Part of a small language model's weights.
Size: 14 layers, MLP 768 ReLU.
Training: a variant of Muon for these matrices, 168M tokens, 10242 steps.
MLP neurons of a small language model. Each row is named by its layer, matrix (up: input weights) and neuron, and shows model dimensions 0-191. Each number is 500 + 50 x the weight over its row's rms, rounded and kept within 0 to 999. Numbers have three digits each.
After each neuron's rows, "fires on" lists the tokens most often at its 100 highest values on Wikipedia text that the model never trained on. A number after a token or word is its count.

L10.up134:566529510514426563487499454518554443438532462429587509487590492418523488492496431536473464511499499497505506440479520473519537435476468487516555521528439570387452548490501555536449466452517545472483522580473399494498446559527554633493377477540545526504498446507501542505475423455534426511471524489497516417507558510505581367514549519386501558400547536492517502556429514457506588475502464464519477446494482546439456597471455477488486434483502623529536396568528473604450507513576563478473425502483538559479525459528476527497510495553466603465394578581469499394505424416536416547
fires on: " V" 21, " II" 11, " election" 8, "e" 7, " he" 7, "ent" 6

L9.up569:522437458529494502495416526482450409454510468448527506495580460485552455544467529535479461536521570506451382571489565580489427457482618585571506525446490493462484438447453549568568563488600486377513457527542423417636447507460538539584567494575459555529491527512449529470485429459524480500416466549551525529368414459511504546480624468473565573552513482556489421557476474483532482467499443456498544553511459491547582468493448438491470556572504538478526510458416501492440499486479530536585516462450457572466451490533483466417515510481486397509551496476472514458410580541519588516
fires on: "ing" 12, "ang" 9, "r" 9, "c" 9, "t" 6, "ch" 5

L5.up473:585551459553526508509495472565474522497503497519518555543596518505459447546502355457490516397541530444500437490614481527522484522473509494443468545474543510434525437624473508516503482543480531485484499486490589493494572413472490435597554430426502546514471423598522569375519479495464453506566519519576558439541473436575506461451531435425425533434523503593495474507499508553518508553439422475512477498470410564463454491438544410496451541494498544493602519434521496598469482468548481559493472467439507437529533424643498455479430506560556499536541546428475525497592479601481544410
fires on: "er" 21, "at" 13, "on" 10, "ch" 6, "or" 6, "c" 5

L4.up504:465495346549586520432486603465457452480456527534548497488523501564464418472521482557473547384488519558483565594594418475567463499484482552507495490496494478533443531466590542388553513485489464427461493551400404441512502478482566482564478459505523539518571479450488505528500507503434576538493492475406485464491492487534449456530407417423495416561447501528454374506406555553547512603549480544527519437494601447539527572508496566565498608513544497509463527462619475546486531555558507536484511546475417457528461477497486469451467552570484490503460442494428564528400543476488520556
fires on: "ct" 29, " –" 23, " En" 8, "le" 7, " act" 6, "m" 5

L5.up262:400547531450546473467591486511408529519515408423419601587469491527431489505473472482516520562423519409460533555579480510566516513540493510484582580534579526564576519536500560508503487479530526501624549474512422484489509537518520505484503539481567437603493503604430555534462500490396443456530558559510430475503515558536574544530584594531494507468503472408459524471523452447504496439475544512469537525507443419496546520546494488519463523513414480473486420514483376479451479457459466408474428604479471433562500546566566495599467534477528507406556442542489541549447534510370546515
fires on: "6" 16, "5" 16, "3" 11, "it" 10, "id" 9, "ro" 8

L9.up644:624608561537432506468594481418542526421415465477465559525598557515473592502553523475557522481465546471468434484564516457489497532559504516515528593592459473521483457503488459503553458547502482478439529499460518523508488444498464405486472497494519555505491500489454434477467525351501445497476511533426472574584593536529465383543490402536512470466447508518502550441455465594614473473529499499490535443512469485512436552578471400525510440479478472545537525537439416474508528491515378449429417526487562492467477517505624516430410486550454505526526552523537492633558510552472583469
fires on: "ist" 32, "or" 16, "t" 8, "s" 7

L9.up127:513466440545539452436554503545544481520484428556503529593406560436432589481575500471541544514608431472474489513420417488394365515512500509454508457458533569489429540449581520405437466524572500491450529547486459411571608500482602566485499561446524458538440509471542499579597502524408537527481489553457497450499567547476501467484480528521474454523540563445426467488505464462523515540475545507523457418527542536578439549452491478523474417458550558473427422411422450487478546544475526535534515580444515516452459519447468503565569562584489430579474515476563578472502464469426533444
fires on: " sh" 36, " fl" 13, "2" 11, " 3" 8, " bl" 7

L11.up132:490539500535538504449553550460531487529501459489500443557546483475568519635522502596478525637510492448496514474423482523551472623473592556506516458565506470456492580421499536523511454481578568476392572381455492436557465564504402508536514471484399408511478548481452468520498490552436483439410479441509459566518400484500486490496567591472435487471521532468502516455631485549567514456537580458483513482406492477590594469513416469435504522455556469558593446513517523500475552549451514521536526528545412428563440513476457520498511502466461522476425452543459501379542487493496559451
fires on: "ri" 29, "l" 14, "in" 10, "n" 7, "il" 6, "ul" 5

L10.up532:435483484417439507545628483446525455504488507532427496531455546422475533468486445490427409494483435573498587592510574541572450546496477458497505567438543557561478618492520457505522499458506514555496503596570471492500588447576498631507521540531506512492554478542535484555512496432509647427547505388408411486527522545496464486490485576509457468465512486524483532425494494451626538516455491532510514501496487459418604513551478476486431466536514528436453469475579501516511414515394545541446408454498481433560574436564483481478515564432513517437574456477588493478535488537561496578
fires on: "-" 42, " Le" 19, " \"" 13, "o" 10, " Re" 4

L7.up13:471464555529468454463515403554479418477497453466613572508477538445516460465447495525471442464495506583546523498408471528540528446456501549485482444468537451542532476506564412501488512561601560508517510527462508386434511508397512552492477454474518498445467496536546500501514373462439444467513507485414472499416517617551547472504435521438404453526474555516543529473525492545502547419515516513557510565410453461486544515556495572441498596592454598575490466467566521532502476501472531503486424571586485457460491551597521458476508591630449458548475534512570573423518422561468590594
fires on: "y" 20, "ar" 13, " of" 13, " to" 10, "al" 9, " in" 7

L11.up70:491506604509515429482473542525613411449526462482432493424465537504433538545532465497485545524549493489548512449458556466472486529533483513439522483449476537532350465546588514482424603374573494493466433506468583626407523494426564462574469500433462535521497567498365491492424491547443512541525514591416440526536478502522467485610454451523499591532518525516488442447450506457430519556486499539516486499388461538502447481481525498435450491527548454464501545509460492415500500509462507531508540531417551507471494549574396507451541590522451471522591608488561516509530550540502565595
fires on: " res" 34, " ra" 19, "al" 9, "y" 7, "ast" 6, "ial" 4

L6.up550:521507494444470373314502533475489474529509480450513469507526539573540568523500431546518437499526490585449454563518544544465555448539581507527503466384536565460466489538520477564387486524517494490556491499398484516526506478467580521484532515527538578548513518402492547543501487507429488514399463553522574493500495503498507430495555514469496485571538493597577459414495531520494537478508409422371613573448551518518565437566519525538469469581512442467493505497404557467501453477537591512429509507424475475524561478548519512587444553482489379452467548464480453445548487589511606483
fires on: "ing" 19, "l" 15, "al" 13, "t" 9, "ite" 9, "en" 5

L11.up632:484380541558497547596473452522417452434568495503527474590501444419445432506523543510503533488560590455555526565525544447438499561438544476528454471543456551367528524595533568516464449456478508497526418505437495453509488490478581503459500480644493469455445474497501567472562546433520438516548568610541517505528565455442414478516500488430489393566471583465449511576479484456591489552609463473521569551537466535447403459507491528493539532418507506479503504540509526501445570572538489557368456455443440474470515553484503505444490469527420528502453525501531510460468492404466429569
fires on: " V" 40, " he" 19, " v" 13, "V" 6

L4.up29:439553403508514512497525516423514569434535521517527467486550502416502470640484515450502538398499519569463584499492529527484486477515500478522624457450563485556500474524549529577484514402669489591414521581478534453552588500623468483428465462455526536495463432489546568554522501462560522474513438552499546479510530554493551496623420498558476389464553501482481445470385555443493509492437524428445497452500405457536494512463512487463487538451501517497517511464446506523458535531463474469569520474541517523434488615449480489417449534538586461491441505511538538357494462432478565514
fires on: "ack" 26, " s" 23, " John" 8, "e" 6, "ine" 5

L9.up317:561472494544465507467414511577544485425551671539488505464444496571416549442498487533557442537461479462533525581465525506498524520528446481503586456446452422488472576499529574406484448556451489535494546517547470486498430434500513561519504458528511523388481543526448447490598513516467526537487547587463508515473490436467473451534483491584415492479494573401409507546480519551541455434432493490548603579497478487511476447532526487530400460437519512559361590539510443466534448405565496478467508478513628507564573451470466514466557589585469468519526515596535478487602499432491483507
fires on: " b" 54, " B" 17, "'" 14, "h" 12

L4.up169:518418533463531468496479557507459554454535452452477510524488523547514494427463398538512507492489532519469477628548419490553476584513532468515559450593485434560459482451596471560589491422468447526529457470503492538491427519458487439497487399495513545546495437557531511560433466458499580505470478593555533496501433520456350492535437389468540556587454530458461568539541439547542537527480348532399428454531518495488547494531464518543513481454501497581492531603478480546489544511524553599483575516500460375427665571513556453501512464536454491473509456497510512457472457545512485547
fires on: "en" 42, "own" 16, "our" 11, "form" 5, "ur" 4, " place" 4

L6.up191:529555552558552500526494549551456456514541496584498528480570564498461555389518458583488457548567557446538565485517471488404465513461457497524491481457597421593476508541445497548500577420494370515384576442433462527438423529470516468424449482562499442525562480532536438507412506504507500457487505465479534453421433446630507489512579527383511535568472499536498500546527518478483592451447466511548517482552485471540638484476531461620505563465592498526564496487502490425536470443467518572474507425492468516504447465513521559510464425542478547465395396490549581429492547486533489486
fires on: "ed" 26, "\n" 19, "," 18, "a," 15, "ed," 7

L5.up299:436523529534558457503477512508557450399422506369449615495555387546471573618574487426538498503391505510483559492521519469537487518370441494422528519527513492409562459499545450516549533528534452504484563577510482513550510476444565481484492453438492431499465470419420445547502448507446469459506559526497508505569490541534605490575509446473462395566495451365452501464493553525516530515511461550476534482490512530545475549568457461456427565538574475554466426587463512489446519435507485557476532547535507559478561574528572409489417543531622462532481520486482469523497522533439593543
fires on: "s" 15, "est" 15, "id" 13, "ist" 11, "ri" 7, "it" 5

L9.up292:627543430481531460511382519475464479413553538489424469493499488522490528528544482505518597535546585481545480467447480455491509525530522444579544618468519473496534563595467467476535413500472504499473434540407549535480495461520477550509540488435398531503501554471452477471478420510514500493476365516493501524394519458547551462592629451505499463534521437507419492585432547397397459607513506539472502468456576407486527469468498538478474509492535504398506462420443524541457528496454503466487539569553543472518477530620537463505618500516460585462614408503512541474515517498561510553
fires on: " ch" 48, " pro" 11, " pol" 10, "h" 9, "ro" 7

L6.up610:531476554462469518516446525498471534556555493521568446461498435477518501513429537650507432529492566476542470546409481498474563559531446474510476470472504444438472458498592403606501565561455426592449526497480514545528470439477625526416429532556571576530444535467497443460458444544505490446456503500544482468565550426568428504467543508528495491547535470496508444503468610435497482533524543496543483460574577459476522548419501560486449536501488461527407497539519518383442518411552529538494593424518464474468392505621481544477464468537489513506565429420519604379532545458531471534
fires on: "in" 20, "av" 12, "," 10, "ed" 7, "ir" 6

L6.up224:485435482526509375567600624483518520394522446407472550474550452527433501458502443557481417562508477496579471520532459472499554478477486500498450480523565431467419553497602544532476529483454470589495470460451458489522474463466516523523434558538389475379487457520472462467490523578555516523448516441543507580524518484483526536542534368625528611498515491473495440476533487372535531513511552515519575468521518515449492355515514478404441554524537559649466492460466495494437556479487524516548515598479518463425448484540565497438526501424533545567536530480471445544502491462491473476
fires on: " |" 68, ":" 11, "ation:" 5

L7.up393:503517518410590415464474441425550549462551479524450563476535559465497545534459516522477474464519522576512517490572567473468410516486404432432484463440452483535517525515502525527478540519492574464507394523573501491469440464449554499453471526479439493400459469473375473428552510472439513428570540533557505411544550498432467485572540493399497550492498527504429531516493410560543543597492524419528450444470579499447469584470509602444567572477460562432490529535541427523510490581622473476483609528425544535543435576526542467511411495450547429529436507497527538540469583534595544520
fires on: "ion" 13, "ch" 10, "b" 8, "ation" 7, "ord" 7, "in" 5

L6.up103:492637560511507456491518470444436514437572546556541517531553476513528510486599485525478599444460467551471532512526490531509594434508495510567524499514434576419537509537526418579509528499476481498505578548385414480477483461574551487526488408555477518524524437407523513470462474493435539504450380481508455526437509516479510411446566426535431573601468496450544519455479465470508482612324533515488457483516494456404463502491482538481525588469514578498503591471500419519461443510556490560521461524477484522501496556511582524496560504530513366530552480475580486460465526497484338477
fires on: " at" 33, " D" 25, " d" 14, "d" 9, "ord" 9, " de" 4

L10.up427:465538577472559423463544512479489474447510527481500477570522506435498464543440534420406614531496448505588525523533534466541470484592483466521484512499449529509533477432539483529385460496515601425552407536554451446509515464507625567489431475532470516475437514479508586453623497472485472536508510472560540484463556472463511473483564566432492556593494504432550411423453479591528499450497431409588508530482492518462529513569481481527550497427515490485412449460515560516367423512476598387558507524413541530422478484551484375533527473501550502479443509584475537577553532536512555539
fires on: "et" 18, "ation" 9, " 1" 9, "est" 9, "ord" 8, "l" 8

L9.up188:476474440429547396540516582602528506491475516465515457512514486608517477481562495399438545565571435491518489449400479563530529435447427506473525513541469417532555481464531451555503429550399598532547499506470460569533479427504556516582535488551534587511546518514484554512392484538493523536517454457562469581613504567458375457559576466474568502543531500545449510429541484504424453509475464426497550537488438495462552467509470542440457409450490509526491569370476532549423510558459580486574539535484530466495494546474489427373571470450592479479514466542506511422497466521439505518
fires on: " d" 22, "and" 16, "/" 12, " |" 12, "c" 5

L5.up649:551495506527518469523484625487505498444406534502483555514505557483563385477449450501529501509467522513483496554487442590451542536458470507515466550445514567474484412523459496554527453580397486522538465573478390564406467562508483488491460515612532507505518541553496454595470518527567518522427559541575379464429509566423546563430451453458561476439501529522445515486527466422505532434464474496482546485596555570510438550487568475420450533458468411434566521504459574535599568503451535475476379443487533597436538486486561504554395539493568491482610452483510510467510447491529553546
fires on: "re" 24, "c" 13, "p" 13, " U" 9, " S" 8, " W" 6

L5.up721:570446511514553515466467581466548498395569494565551434526477543430422548486405512540564596477488573515561525474521506421539485435494493556471544514494446478457496472388434478544454526532485467442447511529497496652423496500387445448567491489400422436551561514501528579473465516539488470482462466577608592513493579571447522417522538480430537545462511502489552467451420530495517502492571493510493506411450522457440577409466450569496580543553532398504458499534492530472536448524378535433527532576502516527551594561497496472511459417490532519495440508525512505431452567455524505433
fires on: "ch" 36, "t" 21, "my" 10, "ant" 6, "ost" 5

L5.up75:476524489485576452564543479596460414427467435452500496523514578541516455390475461433507510513545445532611420528408537509563506447572529553460390462570547520503518501450507410517553409524530446501464490413463497459556494464461478465502452398430546534439533545601504530549547472436523513516393475439441505496486504429575461500596530465478592511519402514532545496455555537517554455432494487500532522600623475445475528525531513489547433554536510476506536468421523529525499545473569521420542518493472508495379572588590517543434521503521524429540450544587454538541503438450549520455
fires on: "al" 30, " of" 10, "op" 7, "ur" 7, "il" 7

L5.up460:477501495579485498628469597542478453407539527428553486518459550569472523620488456510545550422519489480487557512398507524441499554426462517472488452501524494447400547505461503584457474507482466509533546528497467496326560549476427475470461546553517526581542542467476481402451430526477452481401442466541431466486489436468467532538470452485530532482518512509424406555538521511583413473460454503444544457520514446500555532593566469547568581497462498520485492413469549509566545516472429564531596574500520516490448554448526456571545416517510473465621557523422543528499393501550549526
fires on: "p" 25, "c" 20, "re" 10, " s" 6, "ron" 6, "qu" 6

L7.up245:445502508568572514464468457454526442516528462540551503559528563458546480573491455397427560520510490514519562452389535451475466489523518516470526502498610518440574562360469404433499481546552506531503501454437487482530478570565486530533530478430440447420484548386541560582486507455505446448507493444467505466435543395515514533513568503464546494541500476531528605489509507562510536478481450459491495513458493433512618483422572468518547477441425524463545509465531470393556647441501451467503515501486523563473571488506508483348555520531477457436485534547563646481531435522514466411
fires on: "a" 19, "le" 16, "ra" 12, "ri" 8, "og" 6, " a" 6

L7.up570:501507473504446480449487573500429510487529527456574592485529485614531512431592361560468522540529516484542501567430514546473501454549556553517445462579490531462530537539596424494490475544447500554445539363489455577502543555501432410462483501517412432445538603575428467483461399458511449407468480488451574480527534516574442592459495513517458504495509542398495522523548475547502533391503579410582543536492391468550521504498448565504491641494466475509512551509431478515486467473458500452571492511521563501547473511519453535509512431546518531477631416521546469485511540509522565485
fires on: "l" 17, "t" 12, "il" 9, "/" 6, "d" 6

L9.up716:466517402602540534515476423456444542520513463557491514557516537464591514490508493475438442566534494466557460515489441557418434423517471480499536458554481494488467544521556465497510452544524440544501518422495484452453446562403538531600540513572557502501411582547472558508493525394545569516519534438471498420520448542466483455484513514518545531506523431506480577513488599544523438549448453403440410588499527481567490462487579409457556517581553517529545440485511484530487559455484438399406553528486355568568472541482450571424570455532440477452560554512532492508585399458577475476
fires on: " H" 24, " a" 18, " and" 10, "a" 9, " as" 6, " e" 5

L11.up229:487485525442512402430491579484423518477547507554464601558516393445503438541453476490532566499542470421596433526467511454453554533491541449395529548537442492493509462496433501447524404551534502439473514497567462583452496575512461550476568466549514515477526455447496488487599555465503501464589482589472377414604435614479519546436508515520426419518469552479525575539451592420584533491530527504457420520597490522590475509447516476483525478534532438450549520468463491526515413466495526600510541565519574496552524532507467515442638452524461470517530547506585463469469429477522461521
fires on: "es" 18, " al" 13, " Al" 10, "s" 9, " can" 8, "us" 7

L11.up759:419627478570544547490591510419435499479545649479466524499568537493423569474489574485471426526571554461571427472523490467461475487540568437511506415429535438554475474464461425579510471441521438566442534530487517475473479499518487429515553414457529379443579571454516495398551493431462448571570496543462485413492471528515496493478560477451528484469521472418432458601506463524467486473456523492563465436540564448494520491568554530550506528464569477481489476417449418475530482506587472511580419415487501444556514515528466510520559513593551453601491546518478541521567519447528550585
fires on: "b" 37, "B" 13, " b" 11, " ab" 9, " (b" 6, " B" 6

L7.up430:467515563579519471476415510484538539482489512416554581587598629545479526540553495546465499430547543510451460581531530508584503444423445550398491603480555492533450564375551487484551494400465459494561488495524392494472506493477449469534514516551481501492394580437546473408519488444578523539467479549585476571457475518579433532519483519464493456494555451462579546494485572469495439532553543484493484504494544452421484521548558446492521486504488445415480478494482381479517572497503442440408567530467574423541419502575438548429495517546448475424497433506454454520486512422499564570
fires on: " ch" 56, " p" 16, "or" 7, "ch" 5, "p" 4

L7.up746:522434480501488490543542478476456484484552473559540527580523550467486467486498591450595498469466524545469434566428506488453492513452621630494491494433450384456442539521469636436540455566483560401602483560532448555546489482464521578533525560541419499504468457596458574498474456504549621525381495447562573485452414495564491467535549510511477498440500422512550587483483516486445524490538483526484472461497471540422501432473502554511500551430506515513391489518619460544600480533586421492435491476418488496478521495493396530487495472484475456512507543466420455555403485514516569498
fires on: "le" 15, "m" 10, "ber" 8, "h" 7, "t" 6, "ch" 5

L4.up313:588469471415481498439488468457567519451552572448473486582492578453527479466518459545482581438410525463444345537507557517467506463600527443400517495494521530463477547533537543514529565524538499507445392578483531476507432457381496478462569492415421360484539530527573486574583509532455458441615527517541541558489581512476541512486455471418512490445482451535556459510539511495548528504531521513408493469418504488517429374469509489493524496369505521514449469425512462561452465537491470500524594528532590485560552543432470432581545430520550508528471494452504531544529487487528578513
fires on: "fer" 38, "ch" 23, "t" 14, "s" 8, "out" 5

L11.up538:470521556436482572554588508531489361431405551550459464582491502528491527517578520430507607442553496513493572518485494441529539501475421550447498459505528432506593564450504474526462429508471541556520481496468483499405418434475484477553516460546483533444501482417486516487430458537506569529607445620629463485529563486412517476573609478461539581534461454467503466476465500516488455568364523482503441458565501493502533489607436558422570479494546513472520538440502478496562502462491479596452478506463524441563474513514535534460553474450545432454476518461575579439508490488613413490
fires on: " d" 52, " D" 31, "and" 10, "D" 5

L4.up200:451494571485473541463572567520493466455454482498502532485537445515533500522571504500505507487598505389447544589519514478452475506474555549436415533613510478511444472488497537508505461548497500544522476533383444496499471509545546575389452431405530472463467464548469521512484412395543556450527457526546436548482673537412635516525479519498435452529498543508535467515426478547501508567451464444472449470547466467434502446479458478527583527441517508600588485516576553517469580543414524426513537504498485519484487536426423576430540497475530500432543492392558575531502569464538424398
fires on: "and" 33, "p" 10, "ass" 10, "ce" 9, "D" 9, "c" 6

L11.up564:480558412512495556528486451502528560508426511637529485538516558475439505480534486546426494466499453496444428481504522457529527491598523461487548513397518557552436531530401524495621485563481544556454489560488434512606544606460503445468531507505488545498501504436511473608494517465561585547507441478550495502492435512526516510635569501453537521577520578506457534482453532508441565434448483452445341438526470458461464474396584508478429521527431513590464562477550540551459580545436524448446491458545446482462410576540425426458450527497478465481530455548484592445533519463547468477
fires on: " of" 24, "," 16, " John" 14, "ack" 5, "ton" 4

L10.up208:445454415534422569568541503512474501509506384519556517547484498520462506465521527584626602608574448440491519574421411508513470554567544478509451520440485564414558452418463459487505525451531544441528538492498457428512532506445459519485498479441531477470514547432494426573532507468493490510571445498522540568495455588496594540394539526487442467543519385519464557559422548428566478531477534533464441551416570469560451510515501496501584483495523534417512402499521550429542505442457610481517536562441490488542448445400498532450483608492563493487540489489479537461479486440557466391
fires on: " May" 14, " June" 12, " fl" 11, "ol" 10, " sh" 8, " April" 8

L4.up495:503432471486562571548477552481371483562506504501495503497584600594546376547494501427502491490487575490420529601492493502510524486465503502506444436599465514522493550435556566543526533454491478532452512469499535355516537516512611548503569422402486470579491447584498562540491417410458467508461454537476487430443461542565452457599446509469424542512441517522439530493513605529554494494577482494547529542459522435562578429491473460497585556545543474407509510387462497513486448494461536494480547415521548435523453504486446470520543498402499584464423443541548512480467577468487456519
fires on: "-" 39, " l" 22, " v" 16, " pr" 7

L7.up217:536610578563430450534484447461510528466517550536468485528534483417526580601551518526540480512501505379508517483452578484476453539438462523537529465428438498482528481585592427548541477497465412514376462596539521457482501493511537545531474498502467482464598515532478439436570544442556422439583382560449484436502404485485450499472529465477465420510542482425369436495586454470461511491441476518525534484537494533576441523420565550592412490528531541539460522481476425596473546479491484588570496537451466539542521530455603513493510544538491494483556528490431454526629520445482496505
fires on: " B" 69, "B" 11, "ib" 7, "ob" 6

L7.up519:475477533474450551435550561427546421486528448546518536557509507470515529506565540498529454445555544462511524451504511440511489520486442458534479571484503543511492517506419439538506538563481571506534534521432581551428405444449394438524562586581502445582547532486549445530412487488532435549440440445465515419525525485554510527532533486457480518461462499549503495499498470550520549465532396540507451631514523534533544604397536577514442512526568445594503471503400479510498458466384586479480463514433540568400442611516478528444497548606504477512359444468472536523550618518509492457
fires on: "\n" 40, "," 10, " d" 8

L5.up13:645449606559487518458480505455462458473458419529480542501436607486591463470501548567492477518506510498400426494467556437527467447452529432493539515483464591469576536546445492560505470497511538456448493483522555537468553533474523464524514529607538522479608486477449551533526438517592531501449487478406619546548500608473531481432504541515433443487378503459563480494460547526591442476470535531432523499473489441502560452511484418531528530528449562498487499513546502511551518430428431454387528390457556565479549421448554451458477562487547466590486454593589434550465477458517470518
fires on: " art" 17, "s" 15, "ited" 9, "t" 6, "ity" 5, "ive" 5

L10.up79:505525500487540422477554495411485492505538482592511481483489429474522436446499581523483462544536461409526524476600543461542442432513481456485478535533543467453565480635416532522498543522469498488500471486526437392445625523527476531584520494554569512510568528471443594508429505494557487549553386485526554492418578562521404475472439545468483405491558434506542412482485483447501539435515559429421524507477589579560591396466509556539460474510520453478532582512425478524572465545435508394402528510464510448504513596518504612488569550499524451467500533494450440468419487468464526486
fires on: " Em" 14, " Ch" 14, " Z" 12, " Am" 10, " K" 10

L7.up164:563412543509490465471470563532483529481471455494491453433500526426560515529514519475516498531573487473508419423498511530482528526541497491499461457510470537481521454564472564542515485420431434479605381596479459599521524554494570458568447522458481389604572562460509426507395534513642498623441561429413420583552467517470602506538522521540540506504466491565555495465448487563591467418447543580558510510412520545428556484484586417505506511548506454508428474467510513490506578445419566474507502417457467451499435497511545382518456486534521490500483438471495485427509497455516495441
fires on: "ate" 15, "us" 9, "ive" 9, "ity" 8, "qu" 6, "re" 5

L5.up172:519515537535470392399436574450499587588533489520437436514458566527484552527451524468620541510511502466462490428576479458557471558556590578493615439389541481545431486509505498535499570362512525498518509526409414540567454485505488455535448477508487442558540501474520508416575524507613445557404511507458493520443440501540425534534436544600500531495460447548460497537468544438475554508518464501519550512472500495448518471461485472416534506529466383586564514520572422378456509475549531480429482444499476479423455476501508487516567598575478493537518545520533432492481531469443583530
fires on: "ic" 20, "al" 16, "y" 11, " or" 9, "ulation" 8, "ot" 5

L5.up475:448451584521494568407555496479472519510537472556505486451517428518491477527493507549577649525488504459420508415529466535554503430583463533536498514550539470413455514464525445388524588568489548506517495629555410414457394479558482483435410522497524490487497576508424502498532483529457453565536424470512526467465493495464479510455524577495454508591508541584508495380461573486502468477534529497478523519514472416603582513451546510491426540483452620511562450517439452520479576501431433483514466495580512448421506490457562533454536535425495444516566489451439600533545511476487493630
fires on: "pl" 40, " pl" 16, "an" 14, " Brit" 9, " min" 5

L7.up375:542563485575488383472516600427465417457472482542567555486453573509506515471491501449416556516438497552532444458542617544499486605473418443445548604514475450473477513497541566427470436466435481490568446487543503475495533487509466507563501502533465547463502551379406420513502480497507427514507433529528568520406492581433542500548461562510456422528550493490483512533428620434594486476484571492482514505506435440465490462529548589555461574526513441414462557556418474440542457469482489403497568485488558473423553460538521536426557563508484470486524444600518511514508520586516585554
fires on: " ch" 45, " Ch" 24, "h" 18

L5.up261:422532388498474571552484470539452564519567560519476485540491597551414404488497526457397534416508463472478449567535510534532552531424480521495467542455547464533515484508538602519472581544439611505452483489437505502442453519442523472481431524439526461566434513528448541565565465456437497518517524379474513524502467495527553494421419450497500462396491501574502440531483464539533519456576604576523502560525478482497515556471462535593511595521545556542433575453553524464474483419540522537396517501475517420574480482483433495472433461575604502524423467465516503527531563634431496585
fires on: "m" 51, "ire" 11, "ct" 9, "igh" 8, "id" 5, "lev" 4

L6.up712:448528451475413492542480471522407476500518438486539510531599512522480518424525433497483638429522493500545549546499508475510507486491484524534416464515495440518479505548507425530489429520454510500592440412506408420482479486415504495543504438586499628497432504484484565524450497546573492479548436447470484477602461575423577378507482569538509542508542532533571486492569486438514574512501547409505415555480380437550500509612442544424460480490573513519450538446463545528532498429492520432508534490532483533431525583471533499520578359547494423478589607506530481469521526576530535513
fires on: " n" 32, " d" 23, " D" 18, " N" 13, " al" 8

L5.up283:532602500510487513496490542466501474459483526496602526395474473500449503427577541527443602492463460508535557508498544445481523531488451476530506597480462547508423451540461464513592535483469450463495472471466489532551432540504542506480504494528549468522526546426465546540565510535489507589430329538431486616358549599463520546454441516517503422401535415446381589596561488498484543590532529536432537420458474546466494472560538444459574450436557463494406508506512504509484505433443514494527563501525530459494538459418476550460513514533518556497518439436528652505470478505455510560
fires on: " com" 34, "o" 24, "." 9, "h" 9, "it" 7, "ar" 6

L5.up104:504497546499489489475524586372519593475455464456527587408499610449477480501485475461560552489516464561498540485517481489539460549520470516458552492412499468494452499565468497489487524489569603496460571515543469534428580482513517515493543441479470418436542504423467420555575509553450436463501425518438445425596535460517484418542469482490509500546464515577469522572442485511606434527500520497472523463581518535549455413404558398484449493469433391529436599569447532531540635513575590607412601545448463503501481533532455494458531447471448456495566484498505505549469442460503491556
fires on: "s" 70, "es" 9, "ors" 5, "ces" 4

L6.up217:516561587441519481442501497515466501504538475532549504599465544462454426532447428503522546554552530526531503613471467419463518508402567471523550447582441586608501470481417517503384536498493497507473468436547547473544491396583553487463408485486451481388560501455538563483506433552518422471543471499522536526398487542519482523505491514525471496479475527411507404588498470526415564467461518506610514551437469411496507564440518566458526575563532616523477410446552440529463474502539597546522429507512552453475498463552569549522487564463494481379421411491532482456519529484467538537
fires on: " on" 22, " to" 15, " in" 11, ":" 7, "ed" 7, "ween" 6

L5.up405:603395451471508465536501525520526535482507434449542488571497586475496500564488456476533508456464531412447465451593453472528483539513460482466505480544463422492413532520565501425538576465462461510446470466556601506416512496527549480457491329463568488481431423424547583509448490495524576470548519572445490486451479539476438485559574515486424569562561491567441523542391451542505562501501530387481458541523538452541495539522629463525560573488450526488494493416556462479524506541642469435580529498479426488551450488548501482458409487566600517537439525486476510450475510546579460532
fires on: "ch" 26, "on" 16, "ian" 13, "th" 12, "il" 8

L5.up178:451516468537505476401573502480446468470454422565510568543564519524449492560547499532591482590576491429494447513512483595457608562462484551493493534461471485541593551551530500438429510542529535555586491547499441506458534477444416448574461486459540454565447461577460536510538498548471479447371461498602558467567474585530512468472501472505387487457522630506476463438594455476430550528627534490558468443494540516550515480433474515450523537394507529526474480461608543573385472511423508513524492494478518554551405463437529484489466401461456471467485499533470540413517471460508536511
fires on: "l" 30, "ic" 18, "ol" 16, "r" 10, "el" 10, "il" 5

L11.up696:475468584529626524488508470515514498442402478426475497518509564492510520522456471490535571577539541556489438537601479490502565598455557480398453501541544388542476478604562430543460427542477500440508469509497553488525542382511532420561508491460501391542492490492433512430528514544443477522499421519394535492514445493511477465552479532396518464544554500560567474570522472582446425488446539483415573450517557462538557482431578450464546523479491402466469415528485545469455458577532634539440546459468474583558501557548456440481486526492558526523447531532478546477585557512410535501
fires on: "es" 49, "ers" 8, "ings" 5, "s" 5, "ames" 5, "ens" 4

L9.up350:543471479451518505495557463497439441445522505506453549551458475494438515587528418453513535585480492549525534528483472480517425372554392567484515556469501536473462591572437468561588420499422453523511465585571539480473546469495465545552545609512486453470429502449488521484541384555474428573528470418492414581491479465567494473559519519536472453546532413552517421530491427376585543670481444543423512547588533474450583547490550472521482547454464534490551540550444518521488482558421459557526507475470546502580469469508462501519497516417416455533555501503540541528415482472505506468
fires on: "o" 27, " Me" 12, " re" 10, " Re" 9, "le" 6